Weights of a small GPT-style language model, trained from scratch on English Wikipedia: width 320, 36.3M parameters.
MLP neurons of a small language model. Each row is named by its layer, matrix (up: input weights; down: output weights) and neuron, and shows model dimensions 48-239. Each number is 500 + 50 x the weight over its row's rms, rounded and kept within 0 to 999. Numbers have three digits each.
Before each neuron's rows, "fires after" lists the tokens most often just before its 100 highest values on Wikipedia text that the model never trained on; "fires before" lists the tokens most often just after its 100 highest values on Wikipedia text that the model never trained on.

fires after: " |", ";", " the"
fires before: " |", ";"
L3.up1098:487476560446563554432498567549539523495493531544530469377553439507597429508537540477506563435507496496476538458471543631645523474553498414532503477431463464531541527529463495473517523522508514482383451495503412513488485498477508514413480513582563542534447561488442523500552422582535446506482520506501477451524384483520544468423518438401533571500473567391545419524518493526489563543501471477499500490484561523530487547570458468456476452584533492552539459517619610519506523588567525516472490579436575502534538462582529492503459519509539561486413529480526452547493505481436487411
L3.down1098:538448426457505505535487505516529406441497440414555453483492528500452503553455628491495485507501518457446520492365529453523512573548537524418597562473584555452537526446458572539547460443378455473571645524501493547507535392463610538501514533632396486435430502439450532469466488530531476412451552443503573476440545448501535508497429449427551511509497534470423512447441424485521445528409543470561460510456484479433530556532510430427476532470472534509549506526578482381539529508450614491425518472494512474608552536564567487491506561479490467434514514598528629483471478533495517531

fires after: "\n", " 4", " 3", " 7", " 6", " 5"
fires before: " 5", " 4", " 3", " 6", " 8", " 7"
L9.up1230:542533547608444477465453545512445583536470454422518515554451544439485487427550478459435468459502468532512464512500452506509551467526455535509481440402522590496519512437527521394435530512428464542506483445512506526510547557478536664517490453501534473595484444496499617572507467584456416496359597574447412457538481438539420490511462442577509531559503502580534471474514474480524610463494477543575534558535537516542504544438468548509520522447544531548560493560487520497508457524476502579492442499542592403632493502457529527461518481458513477504459490455472489458549488461618442512
L9.down1230:603537556516409450514528409516513503492498527500502444590446515510405487552485458559479581512567545542530429470474526586526486452524510483518534568466473456492487475555502524532476540461435442433456452436532420457516469436459409580493474491576551565467526481448554561481424593561565433485544499523426556495518419525464483413458563486513552462496503513507541471506457550568499563617545531512489501497470553533541569445452533551585495473480550405473526610537538518581586504518500474463449517540445489504431500525519499552510434384450574502409448515473462420482463484514453473497

fires after: ".", " |"
fires before: "\n", " |"
L5.up1182:561483551491598493432457529489511467573485567508491568432487562490561421426502503499516571496478469500416532553435486423533473451471493491542470498560546586437454474556512464537484515585492476517429476516464557515420530481482493548423517476525580454514446469541575573493512371549478521477493500506493525526532454447479537484507604502510569513337507580501415508457588544536474450504484446556500555536552547512454458416481517507491524536501487482468527427474493622606445413523406528500536456439532563497426460535594454562534466530521547491478535566522619502507450461519518611473
L5.down1182:527431543495494509511485374472579561484599437432421415585521443477525484472529570496511524543541504481446463496512450487421506517495440529484448567511504585546513467538560518548493434614522528522565582495454444463461501454616499502519418418571533543506450547553552491516449563445502561593442525409393578502502398401491459521511462432481427481498547547570491500470535450482515571485493579533468611466478584496459463536555474575398470458490482530420473424502461444553542468518488365499491479437522461536492532550536590490489555474491439421368484425467489438510526547490546466536

fires after: "\n", " |", "s", " points", ")"
fires before: " 5", " 6", " 2", " 10", " 4"
L10.up1118:560519437471498482481540395471506564496488504505499532547422437562568480430453486476478485554493470542507515492481509493516447580546458472556431436477424526512432545498472535438521556483482539502509497469508460468503511441464622556490482447500424415532524507514483519479590431613436471512402591608474419578553332531548383484469486565540591547509458509483506504490469453490540610458551443476518493558512581519503507475526522489542468531531397560580490504553557461546516492476602434507565510478445488438383469556495578460512460488484555486520513529519443572521481506474556522397
L10.down1118:530502534449518527472515545434508461429475553480432558504567490461522464456480478534531504557583515462450584618433526454528494485501437598524566611469438469445495499494541461539452585540443519416505461481526502561464495509514495507584522521605551446539559517351463555421522486576622507452569554507475509549435508492516515506483516573487531452546509553439545483541548523448461418483494530572411505537578521530587467519427461538515462492379490475475527548467577486491431456458581489514494562467393512649528484425455394558512428474433473561434553484517526466520478519491332606468

fires after: " |"
fires before: "|", "\n"
L3.up443:581533540561519512450604489533500468565515429487586608564535496530560507512507500531415571449600428541453498405518523644502428543541474358506439442490356569442565506548514568404513451517462550507446445410485509502500446436494432511544514503476565491544600568603427544510479504522481493500458561427459529436503500395498531494461646475464483490493469561537464551481472449520506531517566510511446424487520497511443542438461598445598449448516431510478506499551578487513518507512481536614441455487497531555428489480529519531529438460611445501489461512507432475482531485434540550452
L3.down443:490454513551517552469427528510554446481525450532517501496502524510490508464446482421443449457534559550479472423470547473478523542595511473551447484515433522491550607521447486400588480538617558466449510400522474435517484490532474532555487493465473459571539479583470465428453501420607470468577517544253570516450487531438556433545471421485523485451575542435497562500436510499473501525559518484540480506492497478483507440493507447427545517457481491504526520562467482462535420460457524587530458477523516504500548457395515491504540518506406485523487547421504477533510519496562449419

fires after: ",", ")", " |", " footballer"
fires before: "-", "|", "\n"
L3.up246:520516545390502491481528479490452509583487456380456485478493505418532519468444498500414452441523567483398531524561550504452442531561568476526528517395440480414535547453536517511477540555435492468534504544453526495489469454538475526478489609497427383551562490509581567474362428456457467462387470580410519482498489377458513505536518508545611491471485468617483518496498468474630476443528446524423485422484532463525435478486567478525438427455518528492598436503481460584563497483465540579440584485532527527520567490408520466550508461548471493509513582505508471472491467547558544549
L3.down246:500566478467452509423474578610483560557529507458403399486511515511516451522502488523482576469565485552549593519500472524513543486409569456536467478579474462528481432602461506573504530472539433460461469529501441468493613441552505496536476550495467538525503515481524487369481542494565425505477532473360520573445552571549402499547532590440525437505518412538537596476472473400506543556554433399518498484489555499467396458454545584502466388511512406429557508532476606566574436428567437545497567521484549482473479614482473580527488459458461519446489487378511504510486485448543478443

fires after: " |", ";"
fires before: " |", ")", ";", "'", "\n"
L12.up250:543478574486539486498462462481580572500543567412429461532443491394544502552569452498498521394484506584467528524469531521471494490538550487592467431429424438520568502566511441499499511564401542476534519453517541543530517539467502463483481610477588502510508588428407527459520448591521450481579624512469440521487460500474549562501534481409527461462550581526499386531399485555536514484448455578506547438484589484584451477435484425535374525596438519579542524525502469452413412482559441572462539452496484458565471603560517427508531509517456505473529449572458494505487489434535437526
L12.down250:463463533554512393593528510488514370494585453564498493408474504503479533501616467528555505569537430503569556578405455411585497552492422424472515505531490524577472534488569561589574444483520409540484513553480436401500491508496464574526452465517481521432400512557437486549587492470544450427503470492582491472488502576494431491516565525449569417540459452530545516447546464418516484500455558540477548515534494432521493539487386529435516447545571478582501481472454504554566497482483623560522453429504529505427455531448489547538559543522446557321440495388471468591561460458500503523

fires after: " |", " ", "-"
fires before: " |", " (0)"
L9.up696:379519577500502502506542450543475514467522514500435489530407606506444575547510589519441566443464527463552505556423485576469440487517505467461602480503560539513491470444431539492522562483468480485549567483465419577465440499536508477517473525567484484479558559517483567510498539572456454475478528561397467553515487488500517581552514530429487498521589542482516518510461519535411515528472521531465542498467534610563530429460521499519471581505417555454557521503421392492547441412593513572520571485439533471449558538462541465607459546498536471423461455498410496551430405457471517454
L9.down696:590423533496444532505566533482468320483569536552497470559517460550503474445483483534551535527410461542578621575480513578527509547509489462523447522424443524531590414522541581399477347474436442556491504439484565442466545460461489450544507530521540498423455635429483498428519532445502521570478511511552412483473444479562459520482577573512459506533474544527549522481459575454503438543454495432518568501527452474501503583549461462581455486473574571521464556512493624478469549491493510448511567467569471515519494491571466530556486509385449536465587518589546454489528591536500539575

fires after: "\n", " 8", " 7", " 4", "-"
fires before: " 5", " 4", " 8", " 9", " Final"
L9.up93:483432450518573475511500597460478493546547473481545591519534463380487485489434528355502450462601527479528502463479425505416471497549427453485482507481520508495499520533425477455433478574504491552520469540479491504432493499539437571558490447463480550535592506451509615540626498415472477512556586483479480546535525493465515499509448461469412545522554541475533499380472451466538516402458498555554493584560506538492441548525445630474468500419551547551514460523524472494456523484518459519438501571401497401490420454485506403556428549460490459553392423537455401455498504467594519541
L9.down93:434511438529447498445536526541550613490456486549490540522493604463498466556540492520512457530394412479463482468508517540437525403363600532466486487466481361445447498532513490473437533456287453507449479564531461508522559491558555476475546511494437453488435389562471471544509556543503569484493457528552581408470487500436459486474456516443489466589519515553526483489485489569557470601482560450460559461501511399460522485570539460519476559521517593485521484516468573486474538410500514503496510442554530527573531527563557510478613523527547463459564464610458544478551477615408511517

fires after: ".", " University"
fires before: " |", " (", " m", " 1852"
L5.up519:519460457474478531475445459446445565499529454506469523458505512435510431512412517554476582491494498466483496487442464537440425519536404542528391426535513513509455487459497492593493464559505465435482524559459541506448400484506505514499466577591548517537475583541526652435507445562525464509474500518445544495493536414444533470459497437512565499394507578485523511448500469594475470481483511447510608567549516485548435555492579535441460497414519528452506455485604504556488509493528490597392435446608519519445518464550524515513540552535498521494475564560532426474458558461497507403
L5.down519:611453439450500456506550446538476565448516363577556458508462479473553556493460566616490540548454431588546561562502516478498564498455418495549440546472537540442473542629483503483470522562452522526520469502496551526496450469537509479467339492621501391487547564483466430567498488534529485548493472421492579530492524450459539511428510560595475532443549484517482496486467606544449463507445456438488563480448465497495545448483536492586437451509507571457456472511499567519505448480486456339528512518544419615514514507463445424560519527464461564487529528512602435507487534525365542582

fires after: "\n", " |", "-", " 4", " 7", " 1"
fires before: " 5", " 2", " 8", " 9", " 12", " 15"
L9.up422:531427504519492440516505510435560598530464480496497494558547558472449446557469506508470443534518471439500515477519528509448551541521569432480447581469531587419465554497491491559429471544413562504465500439512510597458554481521462521514436496421500515609557585554455540513569476598467461511418495511502548508516522499451466454432514439419527513462574466485503502452411406493553548467512442539490472466517476596555442603485458465497483491537503571508517489474518499477552501507484489497481539532455461421556446477508592527422490509475526510537504464540436423441582503527577516530
L9.down422:416521532525487376462516567488419547481481410496533505520452605477481550525535481518515460434511466520567584550495495475446543457496530526477470437511510461443420501481502474441461459552386451482469436484446433537438609489585588580552418516511505514499501537537483501543507451529526508478480493569455584515509503499524455544511522441498549562481465557405547544485534473465464545536481507591475495499590532614448483482468504514422514379442482527510544473455564544470505502475489474518504562557472661434529448525529502507498522516586485465326487508436552460551460521397501439547

fires after: " |"
fires before: " |", ".", "–0–1"
L3.up1133:526526545451513544500497445507569554436459428404541480475505496574561521460472558352517490490558519467513553469566501606446450585547482441535544562395455514543562496453461527462528553520445536534533377480521530573465384426506451578544502457576499469505525547606447574551485472602483458533488609527454523414493501440499452478433540487530515545482492534553474410561535459578542553592496568577458466558500525480521426557437531409551526372518430521511545518536561470523417482443390521554482574529454540549517513486496423490490526441596522528529531532577441501505434472519414563456
L3.down1133:520438572453550483503529499548454525487467541487607472436484552505407550446490621485476473437516478508626511535443451605436410496516479507555510601426400489472497503507440480540472462528365478565524420516577456537487493508487486499484467470518536483494441640565527592530509411531548463553424509514436567533576472464456486396447557541576473546492529505592470506533533471577445539510474523543513537437486592539623525563570474485548452471493511480425522439452589507535445395554494543548507561514473531520442464508574544421548529464452525517542445483453454452414442543502444585596

fires after: " |"
fires before: " |"
L12.up902:492429557541535514500631408580570544496498530524554468428510463533524525513552465547504483529533479461527498532403447550539465500449514442547480556460454543442545541510470541500458527480439499515588501494488537559446510487490545424579494513540513470423522549508429484534563476616502488511482561543378553502619516465456527519487525488568505501490493488555517528522523572521444520539402607451502484417514469583612550408449457484527528432523535583436500514489567502630455578468589531503508511529560524491463411441486550451488461491522576459494487491526369432589513469499437446552
L12.down902:573459506542425569483478505457522475525506560617454566541480468442454489463520459464572416478465512526467436502511580485441552459520461491513423545545577485468495516560484499565424495487443609500554499519522531546441493410496557465452435489636565534474431518553536453470468547378492533732578507518436544519498472463477562427587493505445515439491417519529533431522477475543535498507506517491473529400430453569517498435566454475541484453507445548465506546507569375417513523471546516514433555511454455583511525539444560548448560483476415498557525436630540552461518612486420487514

fires after: " |", ";"
fires before: " |", ";"
L3.up864:528450487471487484388526477532528519465575484515492456484464479454503524427480550445440499440581560488505558501527443606497451549476556448539521585436433475433568555440482425553497518489457497509591447471410477508463422449526477549495505493546561494508514536490570551589501554447506459512434572392433466524467508471429538483409503523492507535488563523484405461486465449728478456475454504518493511525455552469520564594514459493477454387480484569520552536476488493554490535472526506501478597540483495501492456403428458556455453467605507424522481517478536393459568562474548522481
L3.down864:431546419408529610517501486567447489532486552445439510451533572531461538467516563571522503488447535553453550488511398514462511569462480514583456583583492485498506469480479478533506559498453526494538430500544502496476500520488488515496567556439481487517381611507519452530512381416519565576425539421524545496534469517460512427518519653463533445514527457564424424491446469498462492510414578424567391482437475498565511455411555437549446487495507544542500508518599512391540485442433408462566502526518532455424462523464480471504410535517598515603489386556465479487534570483428471587

fires after: " |", "---|---|---|---|", " time", ")"
fires before: "|", " ", "\n", "|---|---|", "-"
L3.up255:577464471601442456472491435498501511520506520452496545585565607474477473549435499501358433529562538490621500522542506500498417485461502425481503424496487572556541459541595544466451471526479484571524525432466475538433491456416548506547498557412516462536569600571566509540544438414599520454479470451414614508467604411488523504385537490547542462426501567519577567460461451554616485462504465448499443539540495459522459529482561404483435528413441505556598447553469433551516485495566467523474463448574486481506537484458552489485547453517479422515537510485474505500521538567535429480
L3.down255:479517380434423443475565424545536524437539460440553572544535479447498483613501504490516501571510464503432513556446572480493453608541439450522516544485533480494526494486522566416614496383568539475539545416454465405590504521501544520468519520505448530414517494529521555512458558509480544547591427503396540422375521506457526506524452478486468397500530435507457503548551489435484525528467540365602492525524533469441514468437502571522468518435385476493582587560487484531537527504494503492513547521394484471504507482446435423439405458414485468428508530385595555492498439513591480500

fires after: " |"
fires before: " |", "+", " –"
L2.up1212:537517566465508528401576445535558508438495425474612496442453547536460496502470585473533610440511484554423590556513502554438464526475529448533432539408462536542594577450442540417439531493468478505539418487476437513540407447411561497535493451435415450586604505499451538479540500513458467535458568509371467521493527490486534480520606513547461488503479490424469437549469576616477512444479540494486558537428507548499480503501547470560410496542486599478503514458618453475478498464534559587547591573483526536437428511626478460542526499591496430550561505461469520527449425557435568430
L2.down1212:471436660474510456538490482521556428518490580461509440415572435470500532519475471487437506574574523492531489453460491468516496505494492439548440499541454523497469482546458493470542454414429511484423490465530474596452557492488534501537467468474510450536435546521449514550527458414532498554479506490584578476477560429453528395458485546546542462485533479537452445495501425474497460473407489504481520404464512436528432460552492523500546490416563568536481498533605555506452519494451560483490499511568506402456546576564595469585422573515498468475551453541451540521526427514465564504

fires after: " |", " the"
fires before: " |", "."
L10.up308:466489577556483460389526487480522524436419498466557563418460551552433531425522430523461510473584402439500449470474495571509499458477441520504551525473348555501474406602534509454487484508488535448499505460556487621487476531474528502595440470455546430518548480556557514562579461526438553502532495476436505494531536456506553511547507573497486447410521519421422516406459496464471511537357458522547529536494533582585479468563607522490535465495487494514391563467534510549408511568488437544499471442545508498443388629606448613457499467568492517451465483494456460484481526538485488543
L10.down308:558483478472504472626524484462522451579584593461407434495615434423414678546432583519497517539444432501456488530425534445502470486493636545525468494467603506492580529424470453578544510532528509515479558481558453512440471501471503455433531491563545490504491456432430437547503545478539408524464519463469530476491478492439544528510498444457469554504500410565466494554489463396459535495548477506480418475476571506534531630474398479477493520522469559499526452494504468430513538474521542534473558458510483541588487446430642517538458502501448498532493571535486530365510498509505564570

fires after: "\n", " *", " 2", "|", " |"
fires before: ".", " 3", " 2", " 4"
L12.up627:515477472586406528530440444496560552525493492569464459470460503490509569455528579489451498564525501519498465552515533489490468586471467530499495579410533503416471524559373578505374400537401509537534503453448563570465498524548529445472558423523510494474500524482516494473460550475439436529514534562427466483411500502535572478551460542432476523512512410498526527514424358463534548428516549485535447453526492520460503510534483516533454467560454570528457465464584527539465537464505536621420490486523548496429475485550516491472522484489514532457456500549370416548504507452587513441
L12.down627:550535585445470498504607483519551459569541473407497478442488587548463497519441580469474555449551428498523523523452497457519434481565585555438511469497518385452520504519519485585554473601421473437496370470542513397433499504486542485439479481563616506482512571548487595441589461438496464493512539407470387463576398469564571544438495486493485500487501508542459413536568446536499477502501511524479525508570460442482487415508498478477400492466562484529514366676507490459480485416478581509500504608429514539485525535509525482486455464551533384481514560501498416464546485452546536423

fires after: "\n", " m", "|", "-", " 4", " 3"
fires before: " 5", "s", " 4", ".", " |"
L9.up394:543529534492540506507498484533558553517475474489505472440475479451497380549440476534448494495619535534550492550486581399523535470438531475555416458446414533547522451501440492567470508560485537660539498483554544520496540465543492460521477519441395541553522503534518570441511411414555431528423597565478512463456417447427484461449454617512567501615459417468454532472396455539426551457504525553554518503495453507491516482524479575541441497494451583519481522484484502613483488493611495520412557457455454396515406431521500392552465563486481476509536647544502473514430534454525493452
L9.down394:495513512466455494441581414510525547513461535594478438473515591482521455556472421475506504554448471454441551454497496593520494499536553479467473476464494461548430489527545458375513510522432464454520515558556524495440516588464426479543467504591474487545456507492429448472537486417572550534490453559435514466411516506519503589538572423384412464454541578600503540462515567468633459539492543434509457580445549506436514431482451488556480506529479503583490619576510500456594524447507468486489612467501576494438511512559501581586498460553509565400486498624470457567525492502433499563

fires after: " |"
fires before: " |"
L12.up905:500573536469451483581557499491491525522494538461398463517483446480433534501535602443458571484489531465427511551500495530502511604585564465550512510473404497449479386531500532515461494510535493492495480470518471517451545495447547519454463420444497498484504540468516465466523476491490539511540478551456495527532484420549325545554489463510482595446477494457511452539520481503481521445493508447493537510493468494545434500586503414639399596559576492488603451414523414418481370525631517591499526581517531468541444561545443454516494483576479489484514544513501564358558498475458555509
L12.down905:480516511464531528476443447447507343499494526485475483497510479536466532441467448509512419530539474484488416490448482453528635478536446471568469568586478468487497536472438452548535510575550537499541514534542547547479516395480458618484628533558477483575451443411422535502576536509564515517445479484373575467517524469510489471483415586431571445472446507449479509496564625499488463591458488545494451432477491436378506450461518454432591388428518455519537530497470518541595566458475513469524487603462448447479478486439501590531496592486555525359465478488497451440528417569511493454

fires after: " the", " in", " In", "s", "==", " on"
fires before: " of", ",", " in", ".", " to", " =="
L3.up898:526464474470383522419542505563514526435495571559571497464473613526412494470538494536548433493585527461541515541474484523488537465499513446476530534482545471471453509507482535519478390444358494643470507502395469519473541405526579463541465470500557515468594583508469511645583492590471515515540560467424547535398471489464614592492467469493454520449521537465465568473410503439501480554543570584528532520509573504450521522573485486411510522434462549499496534525553545433525419509490547502554476525463537457493518458601459436470497397502520414448435463415505487438466475471492498437
L3.down898:454568491483525536614501427482476451452461464505534453387370495497419485478553571568571374588610447471564486610435432436547460557501491484526476579433531509470399495513484462462434507381313553475500503524538470488526507452589560433530492453545545505423509484467523430439480510530487501451486555518481532502351532494560500493552486546498472553468484464516540484548570526533457491581541446571523577544602489480557557530499402439471540647416515500528463495476465448510450491515487532459513484495474532471542589595475483585548511422426472512442458476523552538496475485435476441609

fires after: "==", " ===", "===", "---|---|---|---|", " =="
fires before: "\n", "|", "-", "The", "In", "==="
L5.up543:520438514476454435438591461548415417502491453504458590482588560447569539466500428411455497509572501447448505429497482443583477455499527512525524476474415482360498494466492526576506521497515512538494560492533472535544553537496467469567492525477525538565484554448591567488483444500582411476490502366430514481446431453499511455562513494527496467485464445464472588408510474478495407486604450507476472501491486472550526496524506488506518585418430581455470467578561440504506562498562602536504556467554504475621543540578571503443442474436410433476439535485566504373570508516497442488
L5.down543:513532486472567507501485558535554304460444440510564551547497553537489429527457437469497455575488557503450481322491506502400483487522539466548498505528543480490519549616525553402500528506801460467501466473460472581466527516504478481518489556564480520526584475482481470525430428498527523418600549479389508540431528492512460453494505508542505564465496597511474547485492470459569480474470527518377531528506486436416478505406508460432508488503423437429499497555506438548504503493445479484482515602465591535528480488459486490515490430510470434521462506411546460540518524480523557492

fires after: " |", " ", ";", " affirmed"
fires before: "|", "\n", " |", "s"
L10.up839:448533560508479524495563548547525540549599493530488529374534540516502502489522553525581442541567439511497451494524453451556478484472510507502488495502577541530512477415435517527449505493509495486487505535534442550558586500471549494569488505583541561458531478551546487610519529500440477513465580585525477543491371571432565557555554530674439557520484533447508429550423404497469586585543592477458568529557437480418517493386626443634466448492400555494453480527590504437508514480425531524468496511534531481528491570617463558527480509556493457338480363486556515500522491403509514559
L10.down839:522448468522439453443478556463523617538403482490484506498485510491457483554473411466471546496366482513597535532455527564523546459560475558491599496581376452471522479535584477550523506496532494508497509456527549487488392581551423585464479438454496442451514557509519566522487484426510530573503365489439410498611685373528465529461527419459554415474503446490424505562556547514507519442499493553438433551432485605541507502510456522460531457540588486528521519475471532591453418548523512427523536440471482502483518411483419425452457459473407470506541563385480483553483538562498483455

fires after: " |", " 0", ",", "\n", "a", " U"
fires before: " |", " 0", "e", "S"
L12.up457:440539478459508487524477392501463515533598483467540526440437533466537535537362556531519563544540478383498514541524480548557512456540536503538450475469538551494500601418516525457505556423471470552511467483505526495463434502479507431527473558492497452448499466503549460462601489512447476498462532632431515520555592547487575505464494461515507578460511447559515482510472509446532421427476524489518496410564554536539569601413520479448470529515438443501499486417573471536572488502523495538441525584437510509528567575475476479489432509557552472458527612503546417583443567479512422580
L12.down457:570434412513587466472472453523546439501408496494467408548540484511396538564560412433489458491508435494456483548552548474561556551533487447479525430469502516577472523544485547524501485642526521498508482412508574433558488484536521472417555504545495503542469517568566449500469517536427480487486477425560463544517556477491428550512574453468575426501407472504447523473433563427411532548529512560440472523495481477445555439570416572506420462415493571456466438461482500521575534509502457462468472522393466454510531573526462576486489476414509429565511479480517492540562522537491403502

fires after: " |", " Kre", "\n", "ag", " Kra"
fires before: " |", " You", "kin", "b", "---|---|---|---|", "il"
L2.up99:565480535508515471469508491487496433493525440523478599536473551568598530499403490515519476392516416512444447486534405525521396538529499513559533498540554516438548502471414553513483518564503443459523443440555509499556429496419507514430492518574568567444491499610534517516492502568414429576442543420490460582472480480493463503551503458479481517420553520467407507475509569594506575463479600461465562468492511448373448509478486437617500473535513541563529518514502538455516486533518494485445555549476557439473387384427548524506449472506531465486538574479527471396506364574528570519
L2.down99:501566544448447428454493421544439564395419380497471552601509439486393532481540480427602502492626561588414512448542517562500506518505513397430503571427415479592556487436481571535546430439451467493561456486537382510490542488460495508457407524564553526500474473507488576485527485574528569520473502510487479443527500557511490429526500520492477485491552563519499426492537491490486485488575573508468490605464494472441552404536524530468574511519449505497481571585505510452536475516447468529527520482595508466458607539518525474494512493547548493393482449450499458492525649518470436579

fires after: " |", ";"
fires before: " |", ";", ")"
L9.up856:422533586518480444513482562529528534554498502537518529421440473443536507440548516475504572493470476469462491459459473568527491461449497483573500510541464577427476546490465515430462433507499534514507482495508501508443640382570602542478525522477578544522505432543476459475476383570450448543470578558491518532587407502520448533497526534612488638450473508527526459436403503499433522469400498426454512549563443499504593548530449567566527600473570542462519480451442612480490559538401505455417458510530523540473437529579346563536361479503468502535576461443491514396522513476499483517
L9.down856:653426376513556497550460472484431521485507523434490499507510465504437538549458446591520523439497469579578489591521535453465569635550458552439464476432476431611457490514524547612500546489494556501462493425555465482523403570443389439487571534532501430482525600483458519509542530433584586454486462474506561513490528433391550502506413489434500349627525494461489478534547523474610498517573546516477523468505557589546410476411521501442448424536466496479531380527551455553552473495584563455533469472387552447487515536438618405485514485538532486437508623551458518572574451514529460485

fires after: " |", "/", "|", "-", " Fourth"
fires before: " |"
L12.up383:554526528535433535453549570475590518487397529596501438424469527568496423502525628609461442537518412479511484627462534536500537553481474424444507485473560558526552565462477494466502515539467493562499454473563521579551537458566572522516498470442479489537461477568511516484412459413498404481411566532505424432534451477585517497504525458486502530428473591515384391411502479481464426460513441586532556475536435497495469536513623475486439402533510503573469489509452495594556460547551483561510480571488462448464437423446469462567386471451439519452447480585466494480559552499496497555
L12.down383:571493491444526421566440522478435571494506490497520421520527518486505559500458457464516489552494441504530482498535462486458455487506558539470535431483442581593454574520531460541425506524447527408528566522527497483462462544472544504494523481591505477361510569500537496496525566481506501434467533398504413576500505501514572543528461479518562544532474416492425458498504549549498458516511437417490655514518387500436531528388476506534498515450483523455534491433515408475471494460408436436453489431557568502445565410505535542508565552514514465491537545474473473548575432444570441568

fires after: "==", "Personal", " his", "Early", " the"
fires before: "==", " ==", " and", " life", " of"
L3.up168:452500448521422506447461485458441629473486494578476480478480469496469475582558546488485540479559463419574564543543437509529458520479571504486531555441535534429586522467549546577514521530433494620511514495532457504568460506439585583463455429501464548555638621505474586541505418424461506453460518442495540468525472491484509609477575447486509478480409551539500486403466554481518421483585561502491467468449493446545504616484512552454478555513460511574481425517639562400589388474467487564506453515486481551477542447531503478560470423518546474553462485489515447495494482502453536458
L3.down168:442436582569548464547486508518511573476521459511463499418454549503475410495538491492458578394490509467532477547469541437565555548532516479456446425439468533434494535523539524551549442449491568553485528519388576535419532512488540590474456540456524467489556545511561516496467482490439465514504447541454411496525509554517529600577529491467622462464483494590493421487462532499453499555439562418589450528415466440642458453557522598518502473452463535519457453557542529568571457479309391460572470552505579509550412469466538477447542539471475489451421424555505489492482611534545468483

fires after: " ", " |", " All"
fires before: "|", " ", "\n", " Capital"
L5.up1050:510496500489459406397474517463445486503471368534525527446489441501461451486442535501508523502536499493481525531434526547422442530457449507518467386504491406460457451535503477521475476511520426580487492464467432417500468534529559477480427575420421559592565520615464544370492421502533400456455526562397436538481498524465425530520541523452541534421449611502461533542477434469527531490486525505467496537489486611589468440473592475496388567526531475428479464493495572552476638525523482455442531568531526479504464515474398514502435538565613489506439530506598498492600463474518428488
L5.down1050:547497512441508508592526546528445350465465534502495523513515505491424496499431460470514518492530462587534503331509550458539528442600493544416435521479505499511625489637505541460561477474834501393533497424478565505525544487536445517470560544574476449521564493473483511553468547570432567432484467499349527488383464451548533488505447457562438482432537523478531527525500435537511486525490510462467448450507511512412533483522446525560523555434490430503495579521449522475542508367544549472558479457545528491483522533492474549491499488431526474442478490408537575495520508526544503515